Weights of a small GPT-style language model, trained from scratch on English Wikipedia: 9.94M parameters.
MLP neurons of a small language model. Each row is named by its layer, matrix (gate and up: input weights; down: output weights) and neuron, and shows model dimensions 80-175. Each number is 128 + 32 x the weight over its row's rms, rounded and kept within 0 to 255. A neuron's up and down rows have the sign that makes its largest values positive.
After each neuron's rows, "fires before" lists the tokens most often just after its 100 highest values on Wikipedia text that the model never trained on; "fires after" lists the tokens most often just before its 100 highest values on Wikipedia text that the model never trained on.

L6.gate146 [ 76 107 156 137 114 166  67 159 109 102 166 153 170 125 149 106  33 168 128 131 148 114 121 132 162 104  98 204 134 161  69 120 140 104  89 196 143 143 198 128  73 110 132 120 151 149 167 123 132 148 173 124  74 107  47  85 107 172 112 112  91  93  99 172 114 160  86 135 147 113  95 133 120 143 157 105 110 111 118 163 180 124 125 156 145 142  41  96 132 132 163  77  76 124 104 131]
L6.up146 [123  87 141 121 111 223  84 163 147  90 204 127 171 153 121 115 129 112  92 132  92 115 141 135 163 180 108 139 130 150 134  85 137 120  92 161 159 123 174 193 116  43 113  81  98 163 141  71 108 145 130 112 110 133 125  91 109 126  95 121 132 179  96 138 143 113 106 155 207 168  99 118 137 129 141 108 129 123 123 193 145  95 125 123 177 136  92  62 165 146 132 134  81 164  91  98]
L6.down146 [127  50 144 127 123 177 104  80 135 154 167 108 169 189  93 107 151 125  94  73 129 160 149 150 123 147  98 139 169 155  95 126 168 169 124 118 142 179 129 153  92  93  99 159 140 220 169 102 106 162 164 122 136 126 124 126 150 140 141 174 152 188  91 119 134 159 133 114 162 106 139 131 140 130 180 117 156 159 124 133 125 109 134 131  78 179  76  47  71 172 130 111 119 135 142 134]
fires before: "le", "r", "ong", "b", "u", "d"
fires after: " A", " a", "A"

L3.gate181 [126 112 140  92 189 133 199 115 138 168 139 138 131 112 134 165  42 108 158 123 181 120 126   4  87 181 171 119 118 159 107 146 108 174 129 153  41 132 126 119 181 107 173 136 126 148 126 151 119 105 183 114 154 170  84 142 144 159  66 108  92 158 175 149 140 157 101 105 142 139 147 138 166 136 128 125 199 122 109 127 174 129  41 123 109 135 108 171 172 112 128 145 166 153 111 127]
L3.up181 [143 170 135 193 140 171 113 171 126 114 135 104 122 120  96 146  95 113 121  83  81 106 127  46 151  84 133 104 163 125 117  79 132 124 154  98 166 128  87 146 153 113 153 177  73 158  99 113 162 172 173 163 143 118  85 127 110 178 159 119  60 139 119  50  97  98 103 169 105 126 135 168 104 103 180 164 146 114  75 112 164 201 101 216 158 131 124 120 118  78 131 136 144 132 111 116]
L3.down181 [109 142 123 172 111  62 120 103 157 107  76 103 103 134 160 140 120  95 191 110 120 144 155  97 145 172 115 156 109 120 106 103 126 191 211  52 124 108 126 116 128 135 173 111 137 122 135  81 139 105 122 104 148  82 140 128 104 148 140 164  76 136 180 169 165 155 135 156 108 109 164 163 129  81 133 149 161 143  56  95 103 167 196 102 147 181  95 129 116 147 142 112 118 145 115  90]
fires before: "k", "o", "h", "y", "ie", "t"
fires after: " b"

L8.gate439 [166 180 169 153 156 108 152 147 102 128 112 170 168  65 112 152 171  78 129 112 104 124 105  78 148 167 137 150  99 141  83  96 123  97  90 144 103 123  96 109 139  73 151  95 144 105  99 151 128 134 112  99 102 113 208 137 179 127 124 137 152 143 122 122  81 124 178 115 221 123  73  99 128 136 134 147 137 154 166 112 101 100 130  99 145 106 156  87  55  72 164  91 110 117  92  50]
L8.up439 [199 192 144 174 100 106 128 104 125 100 120 145 139 110 121 156 149  93 112  98 116 150 126  83 145 127 132  64  82 150   0 144 126  98 107  98 110 127 131 152 144  46  87  99  88 148 148 167 129  69 137 126 105 139 183 154 170 111 100 104  95 153 128 106 155  80 130 140 204 114 117 138 169 151 149 144 102 121  88 147 100 135 180  69 119 115 134 102  42 102 127  94 115 118 109  61]
L8.down439 [ 89 125  76 114 101 173 136 124 180 132 101  91 172 144 152 104 145 140 134 131 103 143  76 149 128 123  71 130 128  95 156  95  98  80 154 146 148 168 142 130 128  86  78 172 134 136  77 132 155 159 175  94 128 107 134  59 117 131  82 134 197 135 128 149  92 127 193 150 216 134 156 162 132 120 105 141 128 109 151 138 181 118 130 138 179  67  92 128 108 102 173 112 162 177 132  94]
fires before: " |", "–", ":", ",", ")", " ("
fires after: " 201", "9", " 200", "5", " 19"

L2.gate57 [137 131 152 176 105 133 128 129 106  82  94 138 121 183 107 180 114 137 148 177 111 182  67 111 120 187 173  96  83  72 109 139 145 142  97 153  35 165 140 160 116 165 163 144 145 122 145 118 141 134 137 104 100 198 164  90  94 139 105  98 138 139 107 183 150 105 124 138  82  72 149 148  89 154 130 124 130 109 137  91 110  77  76 137  97 103  89  58 158 137 119 144 126 145 160  90]
L2.up57 [160 152 107 175 124 118 122 129 125 128  84 137 116 200  93 143 136 163 113 124 109 183 102 143  76 143 137  87  98 111 128 146 146 135  95 164  74 151 171 138 159 170 179 176 121 112 107 136 164 152 151 124 121 175 145 127  83 146 109 107 133 129 134 138 189 142  74 143  38  90 150 160  83 152 137 146 142  76 128 147 121  71 108  90 106  94 145  74 152 169 136  72  86 163 150 121]
L2.down57 [115 139 107 111 138  88  46  75 157 143 110 106 140 168 160 160 106 135 109 192 140 164  53 184  94 101 218 117  49  91 117 124  90 114 147 173  89  98 149 142 121 121 177  93 155 123  63 119 114 123 112 102 144 103 187 143 137 163 110 146  93 158 112 100 129 108  68 112  56 130 127 132 140 171 108 113 143 140 135 138 103  94 138 127 133 101  79 128 123  78 165 120 111 112  61  55]
fires before: "ct", "g", "n", "ction", "ment"
fires after: " E", " e", "as"

L9.gate355 [143  86 140 132 112 125 113 165 104  96 230 127 171 133 116 101  90 105 133 161 131 106 121 156 112 110 138 155 120 140  66  55 134 114 151 126  96 113 114 109 100 144 131 145 117  90 124 101 134 199  78 116  73 133 132 118 121 174  44 125 100 132  66 150 162 107  95 147 131  99 121 128 124 132 151  99 130  79 138 100 159  98 118 171 141 156 128  92 186 128 147  77  48 103 140 107]
L9.up355 [120 144 123 150 156 152 142 196 123 121  92 139 144 141 142 121  98 143 158 153 147  47 146  97  99 151 135 119 140 140  91 164 131  62 141 173 117 113 178 148 131 151 148 100 133 158 132 112 110 119 167 141 104 153 136 139 138 135 106 146  92 114 112 180 154  68 117 126 157 148 107 180 134 214 109 125 117 109 112 155 125 150 173 181 163 230  88  95 124  72  44 194 125 101 134 110]
L9.down355 [ 69 126 118 105  54 111 131 126 105 126 111 118 118 119 126  96 114 104  67 145  28  70 127 117 144 107 186 140 137 117 156 118 150 116 136 173 135 152 147 154 108 133 118  98 212 136 139 173  86  75 152 158 129 102 126 116 146 199 107  66 139 101 140 134  78 188 165 101 183 186 129 102 151 191 151 113  92 149 159 126 105 141 157 114 159 119 121 140 115 151 157 154 146 129 119  98]
fires before: "r", "p", "le", "or", "on", "ro"
fires after: " A", " a", "n", "u", "an", "A"

L8.gate44 [136 168 113  76 109 166 122 140 118 162  41 145  94 138 126 125 141 120 115 146 129 103 189  76 100 113  90 202 183 207 153 140 146  88 114  94  94  73 134  85  89 135 121 102 116  90  76 160 106  84 187 103  92 111 180  41 112 127 167 101 109  92 136 147 113 163 180 134 141 161 135 118  88 163 174 159 130 129 122 145 110 195  80  62 135 126 186 115 117 152 143 112 119 102 110 133]
L8.up44 [122 159 151 132  93 153 153 120  94 151 104  76  69 143 123 122 147 136 148  66  86 132 127 105 107 108 131 117 204 153 143 111 161  57  78 101 102  64 147 104 151 118  95  84  89 100  93 153 127 137 184 124 102  53 155 109 114 124 105  64 131 109 151 179 132 168 164 171 178 131 192 113 109 156 100 174  97 142 131  80  81 187 155  97 153 130 134  87  95 138 125 103 105  94  84  99]
L8.down44 [119  89 110 171 151 108 158 138 155 105  79 116 128 138  44 130 144 156 176 138 117  92 168 149 148 139 110 162 148 111 130 163 144 131 102 171 132 120 119 157 177 137 158 193 134 140 133 172 112 136  81 102 128 115 171 105 129 137  58 131 117 154 174 129 130 209 231  99 127 147 152 131 154 125 144  94 147 117 161  51  97  95 109  60 149 135 123 107 109 103 134 144 117 139 123  92]
fires before: ",", ".", "\n", ")", " (", " |"
fires after: " 201", " 202", " 200", "9", "8", "ol"

L5.gate70 [138  83 163 169 182 113 102 144  97 116 130 110 101 157  89 135 148 101  81 142 145 210 103 144 111  88 118 100 130 150 100 100 129 121 114 170 147 110  75  98 129 121 129 150 159 175 123 109 128 167 139  23 120 133 149  32  50 115 145 117  80 126 143 164  99 114 138 104 113  95 180 115 117 184 153 126 104 164 120 122 128 132 149 108 140  62 134  97  98 100 100 104  56 122 151 145]
L5.up70 [125 101 145 188 155  74 112 151 103 108 160  98  89 154  88 137 122  98  78 156 117 196  82 134 140  78 146 128 105 127 134  92 127 116 143 208 155 131  67 137 129 148 156 128 199 155  95 113 175 156 161  13 116 154 139  26  73 109 127 115  84 101 118 166 119 123 170  91 138  90 163 134 104 180 133 123  63 149 107 149 139  99 172 114 122 103 101  80 104 120 118 108  71 123 121 145]
L5.down70 [129  97 113 132 143  85  81 111 183 114 148  94  31 205  69 155  66 135 124 122  98 202 134 125 163 156 118 148 121 147 117 119 134  80 146 119 124 109 115 132 128 120 176 119 111 206 100 100 135 114 112 134 182 154 114 111 122 132 102  68 102 150 111 197 141 158 168 112 115 129 165 169 153 154  71 146  84 156 107 149 127 104 121 134 103  96 106  34  97 103  50 112 118 205 159 111]
fires before: "as", "ct", "ction", "ment", "v"
fires after: " e", " re", " E"

L6.gate332 [125  82  96 102 124 169 189 166 145 126 137 101 176 176 200 153 152 155 138 140 135 149  86 155 153  97 132 127  77 142  77  88 151 155 123 147 118 168 155 141 117 112 143 100 109 120 127 135 146 219 124 133  82 112 122 112 122 156 154 149 136 141 169 148 182  87  75  89 193  76 177 195 141 155  82 151 140 124  94 125 105 134 137 138 114 161 121  81 140 113 149  42 140 149  70 115]
L6.up332 [106 104  95  86 107 144 150 152 161 119 145  74 167 159 195 134 110 148 144 114 130 121  49 135 135 136 135 133  41 130  79  80 151 146 163 171 117 142 120 149 133 104 127 127 150 143  90 107 134 189 154 129 100  96 123  88 126 165 166 161 102 102 160 127 138  97  85 111 199  65 188 170 134 201  81 134  79 112 123 183 161 175 160 122 151 184 112  80 164 112 125  87 100 149  28 128]
L6.down332 [103 166  91 128 140 158 128 120 139 146 140 141 105 212 104 109  85 138 176  94 123 144 145 162 160 150 116 157 102  78 123 169 120 122 206 102 117 174 118 140 130 113 128 153 127 145 148 136 147 125 149 115  62 102 167 138 223 125 106 155  81 192 114 138 165 104 133 158 158 144 127 122  81 140  88 114 112 141 123 134 110 104 111 102  74 151 106  99 180 124  95  93 132 125 120 102]
fires before: "ou", "le", "ard", "il"
fires after: " a", " A", "al"

L14.gate68 [125 176 119  95 115  72 133 198 116  93 160 171 115 179 133 141 136 120 126 153 103  94 172 133 140 139 139 144 141 131  65 132 181 133  80 161 179 147 132 100 155 123 114 124 115 205 102 107 121 167 151 140 182 133 109 141 141 115 134  51 161 168 146 118 139  54 158  94 141 123 193 168  84 146  56 135 102  94  77 145 123 143 143 142  76  94 106  95 141 117 129 118  82 101 186 142]
L14.up68 [162 214 184 112 115 100 142 140 127 107 117  72 131 154  81 103  66 135 132 144  79  94 143 152 156 149 127  73  89 117 133 134 152  94  96 106 134  78 124 141 166 158 114 118 115 127 112 149  92 143 104 160 121 124 159 128  89 131  92 148 142 122 140 181  90 101 171 143 148  74 131 157 114  96 157 155 105  88 152 130  68 109 137 114 134 174 114 132 130 153 149 153 114 131 144 106]
L14.down68 [176 113 119 118 171 108 169 107 122 163  88 170 139 134  90 125 165 178 108  66 107 131 126 116 156 115 121  65 103  85 118 126 103  85  94 105 187 107 133 165 123  98  41 133 159 113 179 113 122 130 115 138 158 190  61 118 180  88  85 154 149 163 156 161 116 159 145 156 130 128 178 103 139 134 125 149 150 141 150 134  92 122  67 111  96 112  87 165 140 123 110 112 129 140 129 203]
fires before: "as", "ct", "ction", "ment", "v", " \""
fires after: " e", " re", " E", "k", "e"

L4.gate454 [122  98 144 148 116 148 102 103 103 158  50 158  77 158 198 173 133 135 145 153 166 148 101  76 145 154 134 158  80 119 148 146 163 168 121 123  77 128 119 162 121 128 147 163 127 124 106 160 120 128 152 135 150 139 129  90  98 100 140 138 103 113  96 100 118 146  76 129  63 119 210 140  69 160 106  91  80 162 111 157 124 120 153 143 134 169 124 149 127 144 159 127 158 129 183 174]
L4.up454 [150 103 163 135 112 162  63 115 125 167  50 151 126 151 154 208  82 103 173 120 161 158 144  50 123 164 133 166 153 154 150 146 172 141 112 136 113  59 135 120 131 159 161 134 162 156  99 147  97 167 162  94 128  83 148 100 107 106 118 144 115 119 132 113 131 176  63 131 157 102 176 120  96 160 118 129  87 167 147 141 110 110 167 139 167 188  86 112 115 141 163 111 107 131 165 148]
L4.down454 [140 100 132 109 128  97 114 130  69 149 105 103 127 173 125 109 120 131 121 142 172 133  64 117 146 151 138 111  52 171 123 110 162  71 206  79 117 119 113 170 104 108 121 195 127 133 102 178 131 112  89  98 141 132 150  81  68  90 126 125 162 141 138 140 136 172  97 201  91 133 118 185  76 107  50 121  94 158  62 161 102 190 148 131 145 138 162 107  73 187 101 150 159 123 225 131]
fires before: "k", "b", "x", "o", "qu", "ber"
fires after: " l", " L", " s", " B", " R", " S"

L10.gate110 [104 108  81 168 120 180 160 109  91 127 135 172 122 147 183 112 146  98 128 171 213 126 148  59 140 137  95 162 180 151  68 128 128 119 136 126 101 106 124 154 140  94 149 138 127 135 143 155 141 114 127 159 131 177 105  93 104 142 115  57  61 167 190  85 193 171  93 184 156 143 133 180 167  95 165 149 168 129 140 148 128 121 130 140 112 142 152 162 109 146  89 161  88 108  93 159]
L10.up110 [118 166 133 113  99 129 100 181 144  95 148 151 155 194 109 182 103 173 112 104 151 128 131 111 119 157 130 121 131 110  96 102  87 152 123 105 140  27 118 159  96  98 114 110 103 125 167 141  99 161 198  61 142  60  90 104 182 139 192 108 130 102 125 142 118  99 126 129 105 211 204 168 171 124 134 138 163 111 122 138 137 126 160 156 165 159 141 139 144 125 116 161 149 121 135 120]
L10.down110 [155 117 114 162 125 121 122 149 149 169 131 154  99 198 178 145 158  96 122 129 156 176 132  75 135  80 132 186 177 118 158 122 132  95 208 198 134  68  71 135  99  93 111 121 131 138 209 134 171 158 118 141 147 120 131 145 112 113 143 149  97 158 134 110 170 177 163 128 179 111  98  89 144 107 119 163 151 117 113  86 130  88 162 171 171 147 169 183 134 122 174  95 177  99  98  97]
fires before: "d", "o", "y", "t", "0"
fires after: "u", " b", "v", "1", "i", "0"

L13.gate510 [137 126 178 134 175 179 129 140 113 141 131  98 137 136 192  98 129 166 174 113 135 116 146 165 167 193  86 115 107 115 103 147  96 138 144 145 163 185 138 134 149 152 160  72 152 200  91  98 131 131 135 139 122 106 138  61 163  92 133 145 109 117 131 118 125 106 154 123 139 142  75  75  94 168  90 165  83 140  49  81  82 188 164 177 115 124 111 163 129 136  79 126 154 157 150 129]
L13.up510 [107 185 137 146 126 165 128 127 163  77 122 137  98 130 141 117 101  92 133 141  73  80 184 160 123 131  67 134  83 110 163 121 106 106  86 134 112  56 125  85  92 143 154 144 158 133 111 124 109  76 105 189 138 127 128 127 180 219 114 138 127 173 136 117 114 180 130 110 117 109 131 207 145  62 150 126 141 106 100 113 118 118 145 162  73 128 119  93 101 120 120 136 110 107  98 157]
L13.down510 [112 107 140 119 103 123 143 120 136 151 139 140 115 222 134 126 117 114 124 110  57  70  78 107 106 110 161 123 117  75 128  93  90  61  91 109 153 158  78 163 124 109 127 109  96 116 167 151 172 124 121 171 123  97  81 120 130  98 174  43 141  32 139 105 133  68 137 141 141 109 143 127 125 146  94 136 110 216 154 160 135 146 166 159 175 116  82 143 104 151 114 104 104 177 174 157]
fires before: "her", "ge", "on", "am", "ction", "y"
fires after: "ol", " o", "res", "ing", "ers", "il"

L10.gate103 [ 90  86  59 139  96  91 164 125 118  96 182  84 112 149 146  96 139  85 107 125 120 152 154  77  87 122 112 125 178 106  96  90 120 118  62 125  69 105 157 153 116 165 153  96 134  82 130 147 143  78 133 166  67 181 116 129 112 101 127 128  71 155 147 164 133 136 115 160 123 104 126 107 143 221 117 149  97  99 131 110 154 112 132 116 148  41 176  98 127 178 152  90  87  99 111 103]
L10.up103 [ 79  88 103  68 138 100 142 120 122 117 170  78 122 151 159 134 115 139  75 183  89 150 114 143 151 120 135 190 192  94  98  74 138 146  76 133 147 123 151 105 105 121 115 100 105  51 157 147 145 101  95 133 102 177 102 116 119 123  98 127  83 127 103 158 149 106 197 133  96 193  91 160  52 141 118 157 139  45  94  98 180  89 118 137 175  97 173  63 124 157 181 140 101 111 107 189]
L10.down103 [110 141  34 133 108 136 156  95 142  98 129 109 143 189 121 146 119 113 108 141 119 154 135 177 117 131 130 164 147  68 186 113 201 155 131 140 164  45 201 151 169 122 121 164 120 122 171 127 128  84 138  68  69 141 114 106 167 105 112 105 110 148 120 185  90 111 149 125 190 150 139 131 116 156  92 160 126  38  96  69 174  62 154 134 159 153 162 104 169 186 159 166 159 165 162 185]
fires before: "–", " |", "7", "8", "9", "6"
fires after: " 19", "19", " 1", "1", "9", "7"

L2.gate473 [118 164 118 132 125 116 103 117 119 105 136 104 115 132 152 159 168  93  88 141 168 172 132 134 143  97 121 122 161 166 104 147 156 113  74  89  75  82  97  92  95 125 157  97 154 138 127 132 125 161 121 120 147 142 151 150 175 169 122 168  97  85 114 179  86 105 112 173 128 124 138 219 142 189 137 137 131  76 107  66 165 101 123 154 109 146 189 118 120  75 121 182 105 151  98 147]
L2.up473 [150 167 119 120 108 141 109 102 133 122 124  64 141 140 135 137 164 108  87 120 167 181 127 122 146 109 148 163 166 114  92 150 146 108  84 121  61  73  99  58 116 125 150 136 151 145 125 140 118 146 129 101 147 163 138 186 136 172 149 196  80  58  91 138  92 126 122 154 139 156 121 207 138 193 150 135 155  56 115  68 164 111 140 133 104 165 176 110 131  83 141 142 101 160  92 140]
L2.down473 [145 144 129 121 103 124 109 106 133  97  97 140 127 151 135 133 181 163 147 125 135 102 137 140 135  96 152 179 122 169  80 150 127 117 174 112 161  75 137  99 113 112 168 115 109 126 112 126 119 204 116 188  58 179 179 135 184 141  97 159 134 110 170 122 127 108 186 130 146 139  75 123 134  99 136 161 153 123 134 149  81  91 161 198 145  56 148 136  84  79 144  71  89 154 100 164]
fires before: "9", "8", "5", "7", "6", "4"
fires after: "–", "|", " ", " |", " ("

L9.gate109 [194 129 128 134  47 131 102  98  71 114 122 168 140 151 131 127 193 101 126 115 119 141  82  98 149 103 117  85 103 168  80 106 114  93  42 152 131  99 122  79 184 119 130 122  97  97 122 137 141  99 130  91 149 123 175 179 160 155 173 125  82 106 136 131 135 107 109 167 142 104 140 128 118 105  89 111  88 128 160 123  87 157 175  76 168  90  60 145 189 101 157  83 145 125  97 176]
L9.up109 [176 168 112 105 137 135 139  84 100 112 138  98 155 146 201 101 140 112  65 143 137 104  66 113 155 113 163 111  93 166 117 135 117  99  39  91 114 154 124 156 159 123 110 153 125 175 141 131 132 105 130 126 132 106 127  77 119  56 159 102 157 156  94 124 167 126 141 139 188  85 184 138 107 144 168  92 132 111 103  91 139 117  99  96 171 122 116 154  99 128 134 154 143 162 106  69]
L9.down109 [135 146 109 149  63 123  78 111 162  97  53 171 131 132 109 125 103 143 153 125 110 147 140 123  42 135 109 120 145 157 176 145  76 169  75 133 141 106 111  79 136  80  86 118 140 168 167 136 200 136  80 163  61  74 144 191 145  92 143 117  67 111 124 135  85 131  99  71 133 109 125 117 136 148  98 163 124 192  87 178 142 129 190  79 128 133 135 151  89 150 117  91 116 154 105 103]
fires before: ")", " |", "–", ",", ":", "."
fires after: "9", "8", " 202", "6", " 201", "2"

L6.gate385 [140 111 194 213  74 158 118 111 158  99 129  93 108 147 177 161 109  92 101 139 168 176 135 140 154 167  60 140 117 164 132 151 123 128  80 157 153 162 146  67 147 158 161 197 160  90 109 141 114 124 173 110 149 100 140  94  93 109  86 118 117  62  68 198  81  86  57  93 120 135 155 127 136 105 113  98 131  82 143 182 122 114 153 147 109  97 133  88 159 142  84  87  99 162 143 102]
L6.up385 [138  69 109 161 145 125 150 129 207 167 138 109 117 136 105 122 120 162 168 146 110  98  71  93 124 144  97 127 102 138 127 130 154 133 105 154 106 150  88 160 120 135 138 108 136 174 132 149 125 141 124 128 154 118 172  91  94 121 114 129  70 120  68 200 150 100 111  99 106 113 162 127 151 122 114 120 108 114 108 165 185  63 135  88  92 100 183 105  82 130  93 100  87 128 108 126]
L6.down385 [106 118 141 135 143  79 117  77 188 122 114 127 112 168 110 128  95 177 122 106  87 121 133 178 139 125 105 152  81 109 120  72 103 111 192 113 129  72 106 132  75 118 178 187 129 152 124 101  95 137  69  94 177 131  88 102 140 117 147  78 143 166  86 162 134 115 122 112 123 118 154 113 186  77  61 100  85 148  75  95  80 123 138 136 117 154 195  87  73 104  51 166 125  98 143 102]
fires before: "as", "ct", "ction", "ment", "v"
fires after: " e", " re", " E"

L6.gate160 [115 123 116  96 117 124 151 111 174 134 126 151 105 108 119 179  88 125  40 149  94  95 108  68  99 159 122 153 109  79  62 103 181  89 137  76 143 127 137 100 168 130 151 113 101  95 127 140 134 131 133 155 150  60 159 110 126 103 135 100 123 159 113 102 108  86 121 119 177 124 111 135 101 119 181 124 141 102 157 146  85  79 113 183 224 165 153  88 135 165 110 148  82 128  94 134]
L6.up160 [107 139  90 114 137 118 131 146 107 162 138 136 129 170 162 195 176  75 116 147 114 104  95 105 103 126 139 122 141 116 108  79 120 106 128 102 125 113 170 152 150 148 128 109  52 137 150 115  97 150 142 119 123  69 135  93 117 112 140  99 204 194 134 146 123 166 136 130  93 143 156 136 146 158 119  74 131 114 140 143 152  69 166 141 231 201 156 162 176 140 134 181 126 134  75  90]
L6.down160 [ 97 210 117 159 139 100  85  97 151 162 123 109 128 130 135 132 109  93 155 171 189 128 146 164 114 170  96  80 111 159  80 187 144 131 141  97 167 124 150 187  85 141 182 186 118 137  96 101  93 139  92 128  84 176 114 113 103  77 145 126 133 120 108 184 153 122 118 137 101 144 125 148 153 126 111 135 151  62 118 138  96 129 172 172 143 226 134 105  78 169 151 110 183 110 128 124]
fires before: "m", "en", "t", "ies", "o"
fires after: " G", " c", " C", " g"

L2.gate246 [164 126 102 165 145 116 142  99 145  78 120  97  99 177 189 127 169  94 141 117 132 106  98 131 128 161  76 129  71  96 153 127 150 128 138 106 119 156 133 106 151 108 147 120 214 143 120 172 129 154 149 171 121 107 164  80 134 123 115  97 128 129 106  69 137 143 188 122 112 154 122 134 134 163 128 136 157  99 109 144 156 170 113 138  82 156 178 152 137  79 106 122  69 139 128  74]
L2.up246 [173 135  84 191 131 128 166 113 120  97 121  76 103 143 162 166 143 111 132 129 153 112  97 141 139 164  79 100  62  89 151 129 156 134 133 150 132 127 161  88 147  99 170 128 239 150 109 187 127 162 134 148 138 121 134  61 153 149 131 108  88 128  86  85 116 113 173 129 133 136 149 118 115 150 135 134 128 110  91 134 146 155 103 156 105 187 145 183 126  97  92 103  75 101 173  58]
L2.down246 [114 123  95 174 158 156 193  95 137 113 152 126 138 175 157 153  85 156 109  91 127 162 127 123  90 173 124 175  97 124 122 104 127  79 181 135 130 122 146 152 122 187 171  95 115 107 145 190 177  69  80 141 114 123 130 103  84 151 167 162 110 100 108 168 137 143 118 162 168 143  95  97 150 154 101  94 105  98  97 115 108 101 128 157 168 124 121 160 107 142 120 194 147 143 204 131]
fires before: "y", "ist", "ge", "ic", "ction", "ct"
fires after: "ol"

L7.gate50 [102 124 109 121 109 140  77 129 151 133 201  81  50 115 156 142 117 107 116  91 138 159 110  90 112 212 145 143 133 110 109 115 153  66 128 132  90 109 111 126 116 134 178  78 134 104  78 134 104 178  64  67 154 175 139 121 105 121 148 130 156 118 100 130 132  72  96 161 125  93 161 165 116 123 117 130 183 169 107 113  60  81 137 158 130 143 178  81 187 160 125 148  97 169 113 174]
L7.up50 [154 186 157 137 115 120  73 107 147 186 140 140 162 139 128 166 135  93  95 119 221 141 136  99  98 105  99  76 142 123 110 110 175 156  92 145 153 125 124  99 151 127 122 121  97 127 138 133  95 151 132 120 126 115 134 106  55 134 157  80 158 115 111 180 119 126 106  66 161 141 143 138 166 154 119  93 117 168 134  83 131 134 102 108 117 206 122  69  69 111 134 173 145 140 117 150]
L7.down50 [125  87 130 162 103 132 109 116 150 130 146 110  15  90 166 159 106 145 105 140  87  60  97 127 121 143  52 131 208 169 124 113 137  97 106 116 112  97  99  96  89 159 172 116 114  96  68 139 122 199 114 116 135 150 131 101 128  75 176 111 133 123 163 136 138 132 128  95  98 116 179 137 113 177 101 111 152 116 178 160 104 167 127 163 159 145 106 127 152 110 119 182 163 177 165 106]
fires before: "e", "o", "ar", "m", "n", "k"
fires after: " c", " C", "c", "ir", "us", "e"

L9.gate249 [133 145  96 111 100 182 152 149 124  97 146 151 151 117 103  52 106 120 129 107 119  76 129 135 182 158 101 156  97 122  88 161 123  86  80 135 137 166  38 137 157  58 164  98  81 109 138 102 171 116 128 122 121 127  83 109 114 143 169 122 103 142 130 114 101 140 185 131 167 162 139 128 191 136 139  98 110 110 105  90 163 122 118  94 189 122 148  66 103 156 139 146 117 201 177  17]
L9.up249 [144 159 172 164 169 117 127 154 142  97 154 126 165 119 112 132 108 144 103 115  92 224 117 133 124 127 111 104  98 114  57 145 139 162  57 195 118 169 111 133 125  80 106 131 130 128 156  92 158 177 117  84 121 125 170 123 193 171 112 123 138 156  92 117 100 122 141 136 139 151 131 114 127 118  92 119 134 160 121 104  85  98 144  86 140  57 139 121 125 150 153 175 134 134 105  59]
L9.down249 [ 55  97 144  71 123 122 174  93 141 113 130 100 137 131 104 156 186 169 129  97 105 160 111 136 158  81  73 113 152  94 127 127  98 159 131 121 100 125 175 157 138 107 121 108  61 144 115 131 141 126 162  88  69 147 146 127 148  92 107 126 136  61 111 158 125 150 100  92 141  96 128 170  89  93 129 165 188 126 117 173 152  98 180 126 111 145 186  92 122 124 110 120 135 133 184 147]
fires before: " |", "–", ")", ":", "1", "9"
fires after: "9", "7", " 19", "5", "0", "8"

L6.gate480 [106 118 145  91 111 116 123 113  86  58 170 142 137 155  92 149 136 173 105 143 178 122 104 133 136 111 133 169  85 144 160 124 107 106  85 124  99 100 166 119 109 143 152 172 103 155  87  79 116 142 119 143  89 148 147  98 116  71 148  56 119 154 190 114 117  96 131 106 148  87 114  80 101 139 135 139  81 120 132 150 154  86 119 136  90 132  89  55  99 174  77 142 148 162 130  98]
L6.up480 [171 157 118 165 158 132 147 105 145 130 160 102  89 182 161 143 137  81 104 116 112 109  95 124 142 155  77 104 130 109 130 154 157 150  86  73 173 147 149 156 132 130 163 117 175 169  83 151 136 127 118 123 136 158 159 136  78 109  73 104  98 119 133 160 122 119 136  82 138  57 157 110 103  86  91 155 101  82 155 146 156 125 159 121 101 107 152 107 130 154 108 172  51  98  67 171]
L6.down480 [130 137  91 149 137  78 110 142 151 131 143 154 123 189 113 165 106 183 108  93 127 183  95 136 189 161 161 130 115 138 120 174 118  90 117 101 126 115 111 144 134 162 129 146 125 142  94 129 133 172 136 126 123 181 130 118 149 124  26 109 117 161 129 125 147 131 105 113  87 116 140 154  70 129  79 148  87 144 139 122 122 132 140  85 113 123 118 127 130  83  92 139 122 118  96 146]
fires before: "ag", "g", "ct", "e", "v", "on"
fires after: " L", " e", " E", "L", " W"